MLP neurons of a small language model. Each row is named by its layer, matrix (up: input weights; down: output weights) and neuron, and shows model dimensions 0-223. Each number is 128 + 24 x the weight over its row's rms, rounded and kept within 0 to 255. Numbers have three digits each.
After each neuron's rows, "fires before" lists the tokens most often just after its 100 highest values on Wikipedia text that the model never trained on; "fires after" lists the tokens most often just before its 100 highest values on Wikipedia text that the model never trained on. A number after a token or word is its count.

L6.up408:091121153139099143127129139129151165119131139098114077094105136160090137115131128114127156112075144116173114134166113125127097120105136148119156129136130143123095110112138126141165132115132108124135091176105152117109148113166142179142125135113146118135112161143130097140106140123118150145166154153138085141155105156140156111122150137098072092141111135136138141077092138133137111154162119168123150106139160119113086077135098149128136120157114089113117111131114120146101102161089141107121096097116131134132138119153113121108094054167117120082166102150142167134076088166138123107109134143127161104113151189152124122146108129143119155084149134189129138154128130171139155094104
L6.down408:122112152096150139140161135107100127096105094163129172127155146131120119135128168135125128096184097170174170101087149125075127138157125128102142143079135116141122107111185142133128140121143161148164133116127090124149126143090098098117111106093115128097151086095164090134134136133112141109116119120139153140140130112132122124164114140158119144126133118090152133126159084123073140122094099101134156149110091162117178167079118125101104128143124154143169107088087121153136128130111138121097115170141168125184085139127132126122135160119155125133128161088108121109151152072165130099133129109135115133146119126129124170110166142117165121125094159141145137148102086125096152132139
fires before: "\n" 21, "4" 10, "5" 9, "ased" 9, "1" 6, "2" 5
fires after: "." 14, "|" 13, " Re" 11, "-" 9, "_" 8, "\"." 6

L9.up8:115126139145094154136140138123117173139144138153125055101087121151117096101122101113134107126110130098135113103122080160110063145122153146131099141116131149165095109095084151143120148093127121118096117120164136099110141095132155128140159133096138135116123127115144128178148179110123116178131101178137062134132148141135135156120103176108171094114106123115087087122143120172129153122157171155143129123127115132147099108129126135120128145121103126146130108131113131135097125141113176127116101075117145134126100113104125112140123113117132160154171114122148151140132131120173099110135132105148142153110152166065129118127168076099133130104170109135098146110106121163146179169136
L9.down8:126130122144121087142145135107137105110088089105126112154110107114101137107079120163155137153149160101123148126185139124119133120096089165067143104096187094144084120108135179146142129149126121140137118176114126114124128090130119142140139124155120119095132166104138135134079111107113156161151118140142089088097159138147153149167125143135134157118128151158162142110124107121164156125141127134102143151116121139095111117111116128157101120158153148117126119142157097149122140137136142135090183151115180120144140136140124084066118121156113097090136150150117146095113080153109127102122112099151097171142096154103137143115134191132118131090181098121126151152122158131103120101104
fires before: "4" 12, "7" 11, "8" 10, "5" 9, "g" 8, "6" 8
fires after: " (" 25, "–" 19, "-" 17, "|" 6, " in" 6, " C" 5

L2.up195:132133156168133112077121082099128172110118163148100125107072124109148108139118151119137157101133139084138112124123120121131110147154159162082108134148137124141171172151094107120123111109125101093121128143095132158109137083117135163113113153127129180162101140131147149134135164095155109137112106119157145122162134148112122165169119125115095111125114126146136136114083134122119110142111118162134142098097154116146120152150156110110136122149141119109089153111111143106113074230096166112146137124150118080116138122111140139097105136142089129122152148110182100149100125162150108134108106093128099139122119172155121108139111137129136125122140102147125162130152150076094171108082
L2.down195:117096125161178166125160088159101146137143097108076117139121155160136146126117120158083145101125140141112125124075142113167078118125119137115124149158159135101100101080137145133162125113116105159136142144138111118159165133090119118122135136095127142143167089119133124106134169142134125113122114106143104095138134143126178133118113106171106122094080138143122195163125130106126154164124157124113103120139147134114097168094098125172109157121122152122130160100146135108134094178139134131111170104147158167108146170128121097139082117101147135111144167137142123185150136141118175091162087093124119110122109113120107126141164110104133086128142103117176144144118103101117117124154
fires before: " |" 18, "1" 12, "5" 10, "8" 6, "2" 5
fires after: "19" 34, " 18" 20, "ubl" 11, "C" 9, " 0" 5, "ced" 4

L12.up717:123134101133129115117099121094136185118116144185133124115148150139125136091122168057141170120151112092158142127130115117147124143117096158162152142148154105130145151132134165096118151093138116134145098121140140125111151085106135132128128112110154122101111143112141139153105124082154160196118156119166068125166113127133119125085108109125109106115122139176069133099176128159155137132093117154112140086077142113133089133123145170126121127144128149086125118118061117119124132102108142193143131133119123110138149089151116124109113147123114145129154146088127109144140133142144106156088155118119121120075153136116129144142140092161135147101168087115123130121096129124122182138105
L12.down717:167103165102121098107124100153142140097136131102130141130150153103122125126152111112075127174120110163100118142119126111072170123140113156087129131137142111137114128134141091162154112100119155111124107157139131102109120114135114126124134137137180154104113132142109148174121142130126106122111124144140092107109110122098115154154163170157123181137126139114138115124143114143115122131145118169116129159086124122156130127150150058111090126142157113096163089091096115133097141108117139123131090118135123085150127150119142155122138139168181170105111153193099127092150122123114132104129118150112105129094124146112179130115142129122110102126169132169156182164157089118057099158159
fires before: "and" 12, "1" 10, "5" 9, "7" 7, "2" 6, "6" 6
fires after: " (" 28, "–" 9, "," 8, "19" 7, "ut" 6, " in" 5

L8.up288:137142132139147148128139115095141150108126130097126127115072181123184104123143186113145139103109140104113135125113100121070171133107128162093121117104089174158115123119132090146129204120136105153099118117117177096115118108100125118129091164148136164138131119141125133125119197128137151111155083126122126095163121146107163168136131113136162117158162112107122136120143135112125171120108096125168128123116137137130123073136133110114171133112113146124117077131130135128112119143086144141097082132155121165146098113129191135110115127122120090122122163090142121121115096132154137164106152156105140164150118164136108174105098128151107140130166139127131130138114087113098155123091
L8.down288:063166133143058121115152160121139120049114153124142153127111136133153106115136157117141147081096170148134128129110082131133096158098101140148115104138081124143147131121121119127144143142139077153167139105125085132126138169128132099106117151142189115127137120128082121121094115142144146081135152158117137144114126153142115116128118079167112132070151137128114126118127108089134118108112145093151136120119108101106126126101147119116127128125143113146151084121102153123116125126075128120114153144161143169154121130144138139167117125154129128131158119105166129148116143194132127133123127148130157149088121139087131101088100177137151156125126218126131137158140103164125132142120
fires before: "\n" 74, "6" 4
fires after: "," 23, " career" 13, " life" 10, "ation" 10

L12.up373:141119109095113133124098151141141171137125098170100067140120142098161132101114132096131129120144125103102092156112108107117130135124070131142113156115143116156091097143087094130109106172099129140135119142131102141108150125167182122101165143142155102107139133112111092160091164125135129126118145137161112138144153124130202134132084151097144093154162155171134142140130151101119149132053156131087155104130127170127107139134117121141112151105114145138103088149119159146118141154119171098157096108130096131161122121091162133105118139149132135134152131104160150136136144115141088162115169177135123119107119151107094130100150120126118153080149106145117118140088095115105133088094
L12.down373:118097130152123152094100129120123120140093108146145178126138110134130112142113124131107150139167182138094112124144142165091182116141085131109087155160102074116147167117101142120135138163158150087155152159127112146098183106115123136140182109130099154097136087093120156148160143159120139121109123108108081085142108124135130102143171142168134150088102113123140140145153130157151151140136152170094119125094106121093101115159112133114126126109144112124193115126111154137124106152154107122095148153105138155132133087114111129152127122144129104174113155126146121134177132126127108143129142106185116110131133146094089139118125118084135110121125126089081109125129166071102130112112
fires before: "ter" 18, "7" 10, "f" 9, "5" 7, "t" 6
fires after: " (" 25, "au" 21, "–" 8, " " 7, "-" 6, " con" 5

L5.up451:114157091086130109100122097132132122123090166111096131118110106121113075075163155151113126127124108100172162138131117118123147105138147122106156073126119168146113140100112164161152127140121117127129084141114131162094146124186157099139115132085143186126107173124091111139116136130115141118118160132129116128162115143093181090149140135125153092098150136125085140112145138099103118123137125147145118152142131150141149084146114166108136143136138120133120101117114096146088163100109133112153152121139096147133138125139152144106101112141107138115178114101164098100136133091149126144139127126117106148095139195141102106087121137122139168098176138150165120173170140189129118111106
L5.down451:076085112147139136137137120154157139113131123090122151132125130105127137152118124129129118121143144186094137128141129104135148107155146077074127136123095143090117126124101092108149104132133095118144085091146118140126136173097120143123145124136168127151151144119122129143099119120115111141132105155131121159116129137144067133120152138144131095146134107112174109142173120132135109125100119106149105104143106091123148113121135124145098099147125113131117147119157136175129090143096141152142133137115144110160109083166123147117143146131171154098071126135123143114143129167169137104148142133137152110129111084160142151083139193135155118062182234115113170147121136142117099107120
fires before: "==" 22, "The" 13, "A" 11, "===" 7, "H" 4
fires after: "\n" 84, " un" 8

L4.up72:083121122140159121137121119106161144155117113149129107125101107159128130122142165134097117070110144128126107139161111140115102159135112112109090129138128172137130130124108133103167125162163122108120159131147114111114155115098183122113144116107114139163083152073070120162113155113126117142137164142130091110119116120125157104122131124091118136103127160177131131108128089111124141138140128152124098073147124140142143117151127139124123087139107122163085110078100149097121106149129206138161132083113190122146155146084109132085125083122103126134130118124179145153140129182142138126098116117119127076142150170153161124121128130119149185135155144142139162121141136092087141111143
L4.down72:103106137137100170119159158111115088104115117121183133143150111108132090130126147129144136145152125098128126125117125124118126102135123108109144147165116160146108167133097108121093137112074146132140119142103138119119120170145099104182118163110122175094143140103208131115149129144134161117106136103147091131124122151109111150132131090156118113147125090137122159146130137140125103114146103076130157160098126117137125133134143164123131132121140106102131139112150194150147113112108117111067128163103107166107128110119147131136137188113133126110158145136142099099053096136134148130169118133131121143112104113126099168149108113102099185078143209169107157143128112138126125143136
fires before: "a" 17, "am" 16, "g" 8, "ts" 5, "let" 5, " St" 4
fires after: " M" 32, " t" 14, " C" 12, " P" 11, " B" 7

L2.up280:151144153127144126115115106128153160118134115116092108112062118136161126118128135145093120123102197098140080119147133082118118154181100150128132146126135125097163122105150098116146140136166134107138135120098102125059135094121145147078116154128131148134119151115137127131092117147107090126116133161082119157143138147126132119175127112136095172127175138147129156134151139112072151162126094154118155082134110160138137132105138111089125088154118165110099145129106114111106097162136167126145078137128136167150116079116121156111114083120137125121138104147132127129134114119141135119092122155092120141097116191149139110119126144124141167136166115154135151132144168122070139076111
L2.down280:167109137145151154166121152133120152081146111124133123116129117140131169097100142093106111133154135115127122111101111110129088176169155090156134097144128085121135113161134143097133121116111161125125130157125134108108121111139085159157172095152092105136133130113139130135142139105124155150125154143103114154127136128129160217135141168148162146112141100130118131107105148101131146130101114186096121164104130104065145137130125115124118157143173146096099141167158150144150143173113119129103125104124090149132135115161102121120143128109136145102108090135086149130101135074124090135128124105144124130141100148086120110035123160110151108125183118129121130154109161088124123139129
fires before: "|" 61, " –" 8, "\n" 7
fires after: " |" 65, " med" 9, " En" 5, "umb" 4, ")" 4

L9.up690:076130123123109122176126098112119198118149149166137120153117126143115118127158123117139123115145129099106142138104084091078105178169152137139118114111125131139147130136163090135115146098159144122165133118091148147138108125122107100128124081134139134145163139117125102141075201132085152163123167136154113082140106125095135156137124116122121102127142165161104105049108139140119160116133115128145111115146104173192124150094131157141145107058107123112115133125148120100102154144125165108110123151126116147121116121103149158126135139120118108120115137175091121133128146117140102156141118096157108131103130135140115107103142088142124140093144121163146179123120139151138164175105
L9.down690:116138123114123126125122132151097126158122120123114192105110107105132131141090120127138114145125171128113120084098146162115124124126185166152108140126144098089151155119143137187189134089131107118119124138141100131090119130117171145156145127068065129112080147151106129115142146124132153121148141098125117099128120107123155122136129132138102105174080122117093120092113117162169133134107075121162142115147115164112151148126101142104118086112105176152103143141124091091103133166144135170131137175128118143179147125132083113106147138130164123139141151108158151095141140089088162130083081165176126118115126121132105112096131139149133102116148119135165146116127121142100117104142
fires before: " to" 18, "ed" 12, " the" 9, " her" 4, " that" 4, "ing" 4
fires after: " g" 21, " w" 9, "id" 7, "iv" 5, " all" 5, "r" 5

L13.up344:081134131133165131108132122129145152144148142116106152096151176133162112143145137135097151127142147126118118145114126115112105184157099119098086112166162114132149152073140117065097156107152118128113103138149104093129151086148114110128138139146173122117085143141129136173092096098113129132149137120084105130109144168120113116122133180143094141123132130151124138142154088124159160143174125163109151142138160120171143106132149124140093141094109093096106125131095105101105136144120139187135093144118111115112093082153117153063132119107138152130121137112100113117088151127153134121122116087096112138103136160152146106108129115135148159163152106140180187123098151139119162116150
L13.down344:140115146125125127091149142165157141146114097126090148108141165111159131146115160081093136167124117145112128097122101076136160153119138111129100168118122142131129135143095130109145132127154125135125144104162084131106131132108147115129101106133143118135116149107148131117130075066086132138126147125126154122135126121105129134130120112141125147148104109112147125124144085137145148132139121178109119065133129101125138109143162106079149129133120121092132128150157115149122150176158147107142152169097119115181099156146068117124172141128136157102175133149103122125130145112133137095109141128131128086101155152121131114035152149086169155123207095129120150110129137106091100161097
fires before: "|" 53, "and" 17, "\n" 7
fires after: " |" 62, "us" 9, "ut" 4

L7.up499:087121114137132117089134128140134141119108172105058108103134139163163097128156184129135166131120136140145141111109111109126116157112149105090131095124096143113111146101101081102145151108098113136164099125152138111078135104136110126092110109136152095125126139143128177156152112127084153107139139142130110152122136145113166123117154135130123129130156128197146112156155157103119138145110078190149115118114154137129156128129167148113115133126123111139122112105070133159109123127120099143123079136133088129172151133141173116119156096127109131118131149149154096107117162111161111113096133099130131123040127175128136110083141125093167142107172136135154148154161125139149138122105
L7.down499:103109107133141107127138131133128135055109149094119128107120122141117147128121127116139145150127146139137138110145122128133148139098150037136134154119129144099126124116122116125125113106142143133128103125145119125119104160137119152133140108142136131127159123142148130124128104153108121088165148138141129161107100102146115140116129134140101147138140095131144143145098162108117122103122131127125122136097118135101134125123116146120134086134134119119131132132141131199106121123142114148142164166144162147158153130133101133146141128132170123104141126142121097103136117085138129128131115114134107111112096118150128121005129197113166138112170255140122127135130128132141118119153
fires before: "\n" 95
fires after: "." 98

L5.up769:119115150138126130155142104138151143167135129149115148112139111170128181123151137143104151153093117133164109136134135130129114136136128120143107075135126161156103139155126133145160162146133122074119103199144128164122174098130155105101175175086133113136108137116148128111098118153107126110107140142150099117109123139095126151118121109133143096104106140153075094104131107135127143113128132180177072137107147159121140117096110149112103177111145097088132102167096157124126139116091158090146113135107123115106128121114115113087133144132120153154178180078192149146093125142111134139106145133123138125121124158145105092109080104146114173109129126119138123131092161167100143149106
L5.down769:116137142114170143123182103155114118127122063075160130098100096105101135136091126148110126147137112132116121149153122130128145095136130095138146169101160149145143157133105142152121114152145120064098161112165078132146090162134160143128134123103101149125133131179175122119135106140121141137107165142140122132096150100133109155091137102089122091174110105113150151119145134114124154150118136130084093133130153127145094119100105142165121095139108138096155118115147122174132108101130141115136093126113151090087143173100103129082128133118169094136156121101152105122137120126136155185132174090128157131124136143143158139133106084126087132129124196159123144162159113129145125132144
fires before: "et" 22, "am" 11, "m" 8, "g" 5, "as" 5, "a" 5
fires after: " St" 22, " st" 14, " t" 7, " ext" 6, " A" 5, "t" 4

L9.up501:088119173159114094134075106130123137097163159140162120139109105104129144131103157129123141111125143125155104094120120093112147118172128172123097141143101075129145097135102120109148142125146152102146145125081121095102177099147114119136154149093166142073161138090109097131131129095134174146130163104121127129171155096146154121124112122121110161100117133112134115125104135082135172165137126134139112111083164124129091096072094112119104108148107166157124128156133155139125145123126145159126097114131114132131144108178185132111135097105140105122117142121107164163143138141112123146140118130099124084134106180183120120120125124146192116102167108169125127131126144147091153128133
L9.down501:143145128118105095160094123149133100163109120100072126095106122121190112118149212139090111130095111124148110119124162164138190098117178137103105108110127121133088104109117110122136126122175091099181106114079119091145135119109168151116118161126102116101114099121117120114173139130125134144189118120132145144139113150142074141102142152086081159119117151169130150161097103172170144116157085121142163130155134136098186137124109141123125134098125163121136150132161096110109151127118114145145103103108146128113140134147156170138133164120128107144119117128145126110106138139104138153134102120115120108112120128160101111142090114089110147143115110143144097135120100147142107132136
fires before: "," 18, "ices" 9, "ing" 8, "or" 6, "is" 6, "ale" 5
fires after: " S" 22, " s" 10, " h" 8, " H" 7, " January" 4, "ll" 4

L9.up93:125130128125134111131152144111102125126151123120152113109114138126122135103112128102143116081076106085145099157169126129131110103104123131157166114136141098149125147118128157122173105113147087136118116069153147150146143110134181138124107135119140125107149137106123152173107113117124107151146106116113096154197139151125168168136142139082134140151169111160098143132101109129136110152151124139109118132137106187143126165086103130074149140127155119108129138154131131117152113164102181135125078114121098088164134114134146191105121163100105134116124145170152122114146132132098107114060196102159116137120142139134095113117115123106155155105133121168073114131120149166126149101113
L9.down93:117149094122130124132115136102156117125098122094089079133140096145110170128133146120143106143118136191135113119133107101119155117138126100105105145163108107183139141146146136091115128103132148149138118139125124137128102118171100093130164133146147139113136108158118112073137081160143150097151192131100164091130086122130131133114163150148124131100158140127128164157155131138095129146095118091121161153120163108099117088127182146104135131102096159118105086179126122098118089126143115135149165124135159194102153136130106140145108126151142118093177112142122123151109160096110160136146099151100102120146084105152147123137144084140129138146129106141118098164115081162092154145111
fires before: " the" 31, "ial" 11, "ary" 5, "ing" 4
fires after: "ember" 16, "mer" 11, "er" 7, " part" 6, "il" 6, " Mar" 6

L9.up535:120097100137140114136124087110143172103143154158143086125086129077109107081135109112086148114094196099111133134161066150110095152125108137148137133116133162163136131139117084135159140079164086135129136129087113097111139099106136129140097149099164126134128160125149125172132127111085136106125181127065158122099104104140165147126124140117122139130134140183113140154147107125125160142173103119163118143166104115139158133144104103109151113179105112124100115103104131108109156153104120165124088156154127121128112115158119143130109132074115133126116097154150157106116152135138139128150176117107102113116098162125152115114111145140153119144157145121120161162116119175135137120111
L9.down535:119100168087122128138170113104117153056119117142168114153107170112116145099132162103120125081119130139101135122121135114109113146158157044149129136118142151137143097127137148120138126149095102132117101123129149095117133156091127150118115111163154167109143112125143121134149128138116120128124085105129146105090142144124109143123115124132141139135154131171161112149137132122130120155110123116108129068148104151140128147139143099141113146130111168135159093141114113145174134138124126135126115113129116096146096158109133113134134092106105155159094134122155164131118117084128109183161136119122129196141112137084062134098120140130133129122080236152145163153132146115130089108136
fires before: "\n" 41, "==" 8, "otes" 6, "===" 6
fires after: "\n" 28, "." 17, "\"." 9, " |" 8, "==" 7, ".\"" 6

L2.up38:119125168129118130118123120132130169126116114146136091153096119157165129106127109149098142143156109126125075120166110098093086154140121157141129152161162102162104130072103130131106136084139112094113188148104136114098119098120143128127129154131120145109163122108076126162135137083122097174115105151141073138181113145138142150173121122134119161119079164116121152130147131147131144160096100140141144159102102152132110107106116111120116128159124138103083138125109139103109107151105153133133099107128121127102084088116125132104152106135108138137138153107111133122128169162163089165142180174139135120115092149131164122158090113172153129131156080125109155148082116147111145094148
L2.down38:104120139128126117157123127137133151141136118111091132111136153121127163099088136104115117117147101123115109134161137131171123137136088151123153126146169120097101133128094143127110126136156102144119126112164166142106073104121139135132141146103137094114062110105108086081128137108151122139122140145097125146172112139163162162091121169122123131141156112140107133149151107154116144154113107191133132178128096109135110117113130094149137120099104121125150110157137129114149170173129140142130168134123095141148129133093108133136136151137123114108124125115116159096118125120110121143109163128073179110126113204087123122116162198152126127146217115102106125083116100123142094079113
fires before: " –" 17, "e" 16, " to" 11, "age" 11, "ation" 6, "v" 5
fires after: "it" 22, " med" 21, " d" 11, "est" 9, "ang" 7, " v" 6